python train.py --norm_place="pre" --attn_scale=0.125 --bias="all" --init_std_o=0.00452 --dataset="wikipedia_en"
MLP neurons of a small language model. Each row is named by its layer, matrix (down: output weights) and neuron, and shows model dimensions 288-383. Each number is 128 + 32 x the weight over its row's rms, rounded and kept within 0 to 255. A neuron's up and down rows have the sign that makes its largest values positive.
After each neuron's rows, "fires before" lists the tokens most often just after its 100 highest values on Wikipedia text that the model never trained on. A number after a token or word is its count.

L5.down764 [144 107 109 138 102  83 141 169 145 110 164 177 173  98  92 103 157 145 162  97 136 178  95 128 111 185 102 132 172 113  79 121 114 163 117  97 173 166 168 130 165 170 144 149 128 180 171 101 105 129  92 194  61 129 178 161 119 134 124 111 160 131 124 150 135 139 148 155  76  76 118 171 129  80 133  75  95 197 141 126 173  75 120 101 108  49 184 167  88 115 152 114 109  74 196 168]
fires before: "\n" 56

L12.down781 [ 50 148 134 158 109 166 111 143 151 156  91 135 115 139 148  97  88  97 176 154 132 105 107 136 142 109 113 155 145 144 155 127 160 164 133 126 123  91 152 104 139 143  92 110 130 135 173 109 134 172 111  76  77 174  84  91 149 161 145 164 106 173 108 158 147 109 216 130 131 117 119 141 110  94 104 162 166 155 117 195 147 108  81 132 110 144 124 150 117 104 162 166 125 138 131  52]
fires before: " " 30, "\n" 21, " −" 7, " +" 6

L8.down253 [111 141  93 106 143 136 122  64 102 123 126 126 107 161  81  63 203 109 165 119 106  97 127 144 111 108 123 181 164 117 143 100 124 160 108 132 148 134  97  93 132 150 115 109 119 139 151 146 139 108 105 157 118 101 146 152 154 150 108 193 114 140 130 116 148  54 117 160  84 142 116 148 117 109 175 171  86 147 137 121 102 116 147 103 166 133 140 118 151 155 107  60 154 122 108 150]
fires before: "\n" 26, " " 21, " 0" 18, " 1" 10, " 2" 5

L4.down864 [145 166  86 128  94  75 184 120 107  43 191 106 156 137 123 120 144 110 140 133 117 119 117 129 107 114  79 128 128 139 118 115 107 167 171 138 112 147 138 151 109 101 120  87 158 141 134  87 159 106  60 100 145  86 114 117 171  77 123 108 157 140  75 121 198 157 129 148 122 164 120  93 156  84 133 147 112 145  75 116 169 127 157  74 102  97 137 185 122 175 147 153 120 133  86  68]
fires before: "\n" 22, "==" 21, "In" 7

L13.down327 [ 62 142 109 137  96 127  89 156 144  99 122  85 152 158 106 116 103  76  62 108  91 115 115 122 168 194 125 138 125 123 100 115 102 101  61 147  86 103 145 200 125 154  66 167 128 105  99 151 171 122 111 153 125 201 101 178 137 197 106  64 134 136 169 133  86 157 118  92 179  87 116  97 121 117 156 119 102 137 120 165  79 219 123 130 152  90 130 203 138 103 106  96 152 121 167 117]
fires before: "8" 12, "0" 11, "6" 11, "7" 11, "2" 10, "3" 9

L12.down35 [ 88 136 192  94 101  70  97  92  64  83 105 142  92 112  81  84 171  80 162  98 104 143 106 128 116 187 113 113 192 115 146 137 167 155  94 180 118  98 161  84 124 153 159 106 169 148 142 158 163 103 123 113 110 105 147 158 123  99 182 163 103 145 118 105 162  88 143 160 117 171 139  90 108 110 135 140 109 143  65 101  67 117 112 117  61  90  79 109 136 138 120  88 122 184 133 169]
fires before: "\n" 23, "The" 13, "In" 7, "-" 7, "===" 4, "D" 4

L7.down519 [108  67 126 116 107 175  89 105 131 130 152 127 138  28 136 135 115  78 120 152  89 172 172 131 122 194 170 132 145  85 147  93 104  70 135 107 140 168 167 191 123 166 133  71 156 149 101 152 141 153 112 108 104 173  64 144 136 136 177  90 161 147 142  68 148 135 143 142 167 153 110 112 132 138 171  97 129 163 166 102 188 117 104 138 185 117 148 150  93 144 139  74  98  83 122  98]
fires before: "\n" 60, " " 7, " that" 4

L12.down743 [165 174  53  86 131  63 162 107 119 123 182 157 179  48 123  97 135 149 167 110 104 124 109 154  40 104 109 147  72 163 108 142 131 132 140 132 205  82 120  91 125 113 139 105  95 129  83 149 200 129 126 139 154 130 163 132 129 154 134  93 102  83 163  37 132 109  49  75 144 106 140 166 118 104  73 150 119  79  81  63 149  83  94 105 118 130 126 114  95 172 109  53 212 105 117 102]
fires before: "\n" 87

L13.down867 [ 91 124  92 114 222 129 151 177 119 193 124 121 173 141 124 123  84  97 128 159 154 171 137 116 109 145  93 154 146  76 108  56  70  85 112 180  74  79 139 125 112 115  83 187 139 150  99 132 208 139 136  78 125  92 118 143 182  93 120 130 142 100 135 139 151 117  77  40 135 160 140 101 117 212 197 127 170 130 110 123 125 213 125 133 153 153 160 110 119 129 131  83 151  96 131 125]
fires before: "6" 13, "0" 13, "8" 11, "1" 11, "4" 11, "7" 10

L9.down195 [ 62 154 121 181 107  94 106 208 181  86 185 154 151 127 130 143 133  91 124 148 102 164 155 109 140 158 127 167 118 155 124 109 162 158 110 125 125  71 128 145 170 179 107 130 129 114 172 178 145  45 105  44 131 133 129 179  84 109 117 115 160  92 141 158  97  82 154  98 124 127 168 183 122 120  99 139 107 162  94 179 117 137 117 138 139 147 127 130 116 173 188 204 101 104  78 172]
fires before: " |" 62, "\n" 10

L5.down102 [136 134 149 244 139  75  99  88 114 134 179  96 147  61 125  81 140 152 151  61 144  99 142 114 122 115 148 108 158 162 135 139 155 121 158 101 106 132 148 202 109 116 198 137 163 124 152 176 157 105 174 152 150  84  68 144 102 127 141  85 136 156 100 119 144 130 183 128 167 131  83 177 122 107 150  31 107 122 120 197 112 155 122 108 114 125 157 144 128 126 142 115 109 176 150  86]
fires before: "\n" 33, " " 16, " 6" 8, " January" 7, " 4" 4

L5.down235 [168 132 121 170 133  68 205 139 138 146 126 126 134 145 110 172  83 170 129 178 143  79 168 148  93 141  69 141 115 136 101 110 120 142 131  75 181 143 140 163 158 151 117 119 146  96 130  98 186  95 149 145 142 135  48  60  92 136 134 118 143 111 164 107 103 138 150 114 133 198 146 130 152 146 117 191  96 118 145  91 160  95 119  83 151 100  60 172 108 111 183 115 135 167 203  95]
fires before: "\n" 70

L5.down940 [ 89  96 104 176 161 132 130 139  49 127 106 150 150 132 146 175 151 188 157 154  76 103 149 136  69 107 133 122 164 145 141 174 116 141 124 117  96 167  91 174 125  66 138 158 163 126 128 159  49 122 118 160  93 140 155 183 105  73 117 135 121  68 160  78 148 129 158 178 154 130 171 105 149 161  58 109 159 138 112 141  95 155 123 105  61  72 134 127 116 155 121  85 139 151 110 132]
fires before: "\n" 52, " -" 11, "-" 9, " " 7, " January" 5

L13.down786 [ 52 126 147 126 134 116 163  34 179  47 156 101 116 106 125 167 158 122 129 123 148 128 139 137  63 193 158 137 107 129 145 105 141 115 127  64 139 121 112 115 136 113 111 198 118 153 117 134 153 156 128  41  78 169 111 162 149 146 131  68 186 179  89 118 175 153 213 141 138 131 124 145 194 142 132 158  83  54 151 163 151  86 115 127 130  94 174 128 160 139 122 114 151 127 116 130]
fires before: " is" 32, " (" 22, " was" 12, "," 4

L13.down910 [117 139 114  92 139 160 166 164 161 139 108  90 159 195 140 117  89 146 136  80 126  86 151 176 118 138 153 145 122 168 153 119 139  84 116  98  91 155 100 104 140 132 106 105 133 152 149 149 133 101 137  75 180 147 185 133  89  77 139 183 170 132 138 153 142  83  64 110 144 199 162 166  62 144 157  69 156 189 135 146 112 136  83 141 142  92 113 109 125  96 114 112 109 192 126 165]
fires before: " in" 28, " with" 12, " as" 10, " for" 7, " on" 6, " at" 5

L12.down136 [101 216 147 181  94 129 173 152 120 125  90 135  87  84 187 111 144  96 112 110 126 145 122 156 169 192 132 102 198 158  84 152 108 169 125 211 132 108  76  84  95 114 119 130  87 111 137  99 119 154 136 103 123  61 177 127 117 188 144  93  89  76 125  83 116 157 133 189 148 122 175 145 107  95 109 218  97 163 105 127 137 113  90 150 118  96 131 134 184 117 110 149 146 149 127 124]
fires before: "\n" 49, " −" 9

L7.down763 [111 106 113 144 129 183 121  86  74 124 146 127 139  82 136 156 123  84 117  40 134 123 193  85  75 195 194 127 107  72 181 103 105 101 188 123 121 193 110 109 109 110  95 101 114 138 124 139 133 109 114 145 124 113 155 147 124 130  99 156 147 147  99 172 111 123 190 169 100 152 100 115 127 158 145 199  78 182 138 159 181 122  99 115 129 155 112 159  88  87 151 182 121 175 111 116]
fires before: "\n" 54, " to" 13, " for" 4

L5.down258 [ 85 110 154 139  74  90 156 140 145 153 123 135 127 165 159 117 131 142  94 144  78 177  58 124 125 144 143 144 160  93  88 101 124 156 124 189 112  77 118 151 174  84 113 130  80 137 112 101 103  88 110  97 101 166 135 115 108 175  60 130 166  94 155 115 134 119  88 146 131 138 154 116  98 129 109  96 105 165 112 150 163 133 127  73 119 101 137 155  98 214 114  87 151  77 106  63]
fires before: " |" 52, "," 7, "–" 6, "'" 5, "." 4, ";" 4

L9.down105 [132 154 118 176  89 108 143 123  97 174 151 125 168 154 132 104 101 138 121  84 175 159 148 138 154 107  86 143 134 138 138 138  83 151 106 144 139  91 138 118 167 130 110 121 169 128 156 105 118 140 130 175 226 110 134  97 103  78  91 134 118  98 111 166 148  86 135 172 164  83 131  89  97 129 146 123 117 148 118 182 147  92 112 145 153 140 131 156 158 118 130 158 135  87  97  99]
fires before: " |" 25, "%" 24, " (" 8, "." 5, " m" 5

L4.down981 [114 159 140 209 113  77 146  63 166  89  89 115 147 107 121  87 145 108 126 165 166 174 121 132 139  89 117 146 101 108 103 160 156 181 121  67 116 118  68 135  87 110 102 151  91 126 123 122 104 153  88  81 119 105 124 162 143 111 144 121 189 112 135  36 132 118  65 177 110 171 171 144 144 178 168 125 121 245 123 124 132 150 111 113  96  79 109  94 116 146  95 149  81  77 133 176]
fires before: "\n" 29, "|" 21, " The" 9, " He" 6, " In" 5, "-" 5

L4.down790 [126 112 185 174 145 117 143 164 137 139 185 113 148 159 173 129 179 111 100 129 131 139 164 163 147 122 149 167  85  92 122  93  80 126 118  54  79 116 122 150  82 121 115  72 127 183 146 144 161  86  53 197 123 102 114  56  87 154 186 101 141  88 123 145 137 145  92 132 112 127 133 101  63 118  73 157 152 124 148 117 120 108 136  93  89  68 137 128 119 139 127 103 168  53 125 149]
fires before: "\n" 41, "," 8, "ian" 5, "'s" 5

L8.down142 [ 35 139 127 171 104 140  85 121 198 135 169 127 173  96 145 124 108 112 167 153 167 109  98 108 139 103 118 108 134 160 154 134  46 147 130 174 130 158 156 177 152 115  61 163 119 155 133 128 158 166  89 169 126 121 129 114 132 112  95 131  99  85  84  88  64 138 117 161  94 112 195 139 129 119 103 115 152 158 110 120 118 100 105 154 113 148 193 147  90  90  78 149 163 114 105  90]
fires before: " |" 33, "%" 18, " m" 7, " +" 6, ";" 5, "–" 4

L4.down249 [ 86 119 123 150  83 174 100 156 188 145 147 181 136 138 112  95 147 136 208 156 152 111  61 181 158 171 153 197  89  91 101 123 146 198 121 124 151  87 120  94 109 115 119 157 119 156 163 158 107 157 129 195 105 111 156  92 180 105 127  81  87 103 140 138  72 122  96 135 136 127 128 129 113 133  85 115 122 139 112 178 148 102  50 198  96  86 117  95  96 155 155 107 112 109  81 134]
fires before: "-" 45, "\n" 24, "|" 22

L9.down854 [ 87 154 161 179 120 111 151 186  78 163 137 174  89 131 122 128 122 174 129  80 134 111 172 147 189 142  98 137 100 140 156 155 137 159  79 151 115 149 139 142 194 140 109 174 121 137 139 118 101 127 154 198  76 185  87 103 121 148  95 136 116 120  98 191 147  69 150 120  75 124 133 156 136 117 119  96 106 198 164  82 125 138  91 145  97  80 160  95 119 132  81 144 187  74  91  96]
fires before: "%" 26, " (" 22, " |" 19, ")" 12

L4.down701 [101 168 147 160 204 122 128 106  16 103 143 110 133 125 210 177  86 145 147 147 133 142 119 126 178 196 111 158 100 120 111 140  84 121 198 136 147 107 120 142 130 174 135  89 159  90 149 180 150 190 152 138 134 108 123 180 114 142 123 142 139 114 159 158 146  99 134 115 179 109  91 121  74 111  80  97 126 105 143 122 142 151 117 159  74 100 123 138 112 159  76  65 101 149  95 123]
fires before: "-" 52, "\n" 21, "=" 15

L13.down859 [114 105 119 131 100 149 158 133 120 187 142  57  67 111 192 135  99 123 115  82 147 119 142 142 115  95 122 142 178 175 112 115 153 152 142 120  91 133  98  63 151 144 160 199  76 127  91  70  98 144 143  84  80 124 128 110 138  67  81 123 168 179  74 129 146 101 124 176 116 148 138 138 128 138 162  98 145 103 150 161 178  90  99 123 118  69  86 162 104 137 119 102  76 140 128 171]
fires before: "," 21, " in" 16, "." 14, " and" 8, " on" 6, " from" 4

L7.down289 [ 88 150  74 125 110 137 129 163 122 114 119 116 124 172 233 121 174 114  86 110  74 136  53 108 177 104  80 117 143 124 134 142 124  81 111 152 162 116 213 178 179  85  84 139 123 173 131 129 145 181 139 127 224 136 161 114  74 112 121 129 119 157 105 118 154 137 157 112 175 129 147 115 125 115 149  51 123 102 135 126 112 148 131 125 135 124 121 163 172 121  54 150 124 133 151 125]
fires before: " |" 30, "\n" 11, "–" 8, " 0" 8, " " 8

L7.down800 [106 127 179 148 129 123 142 116  88 109 105 129 107  96 109 110 173 100  89  39  88 145 132 122 133  86 143 142 105  86 154 121 137 115 142 152  95  48 138 120 134 135 155 155 142 105 108 164 140 151 115 150 118 126 118 112 106 120 100 107 128 129 127 102  45 141 141 125 127 136  80 149  92 131 114 168 100 148 115  67 152 143 121  49 180 160 161 148 116 184 156 175 120 129  90 165]
fires before: "\n" 31, "===" 11, "The" 9, "In" 6, "-" 4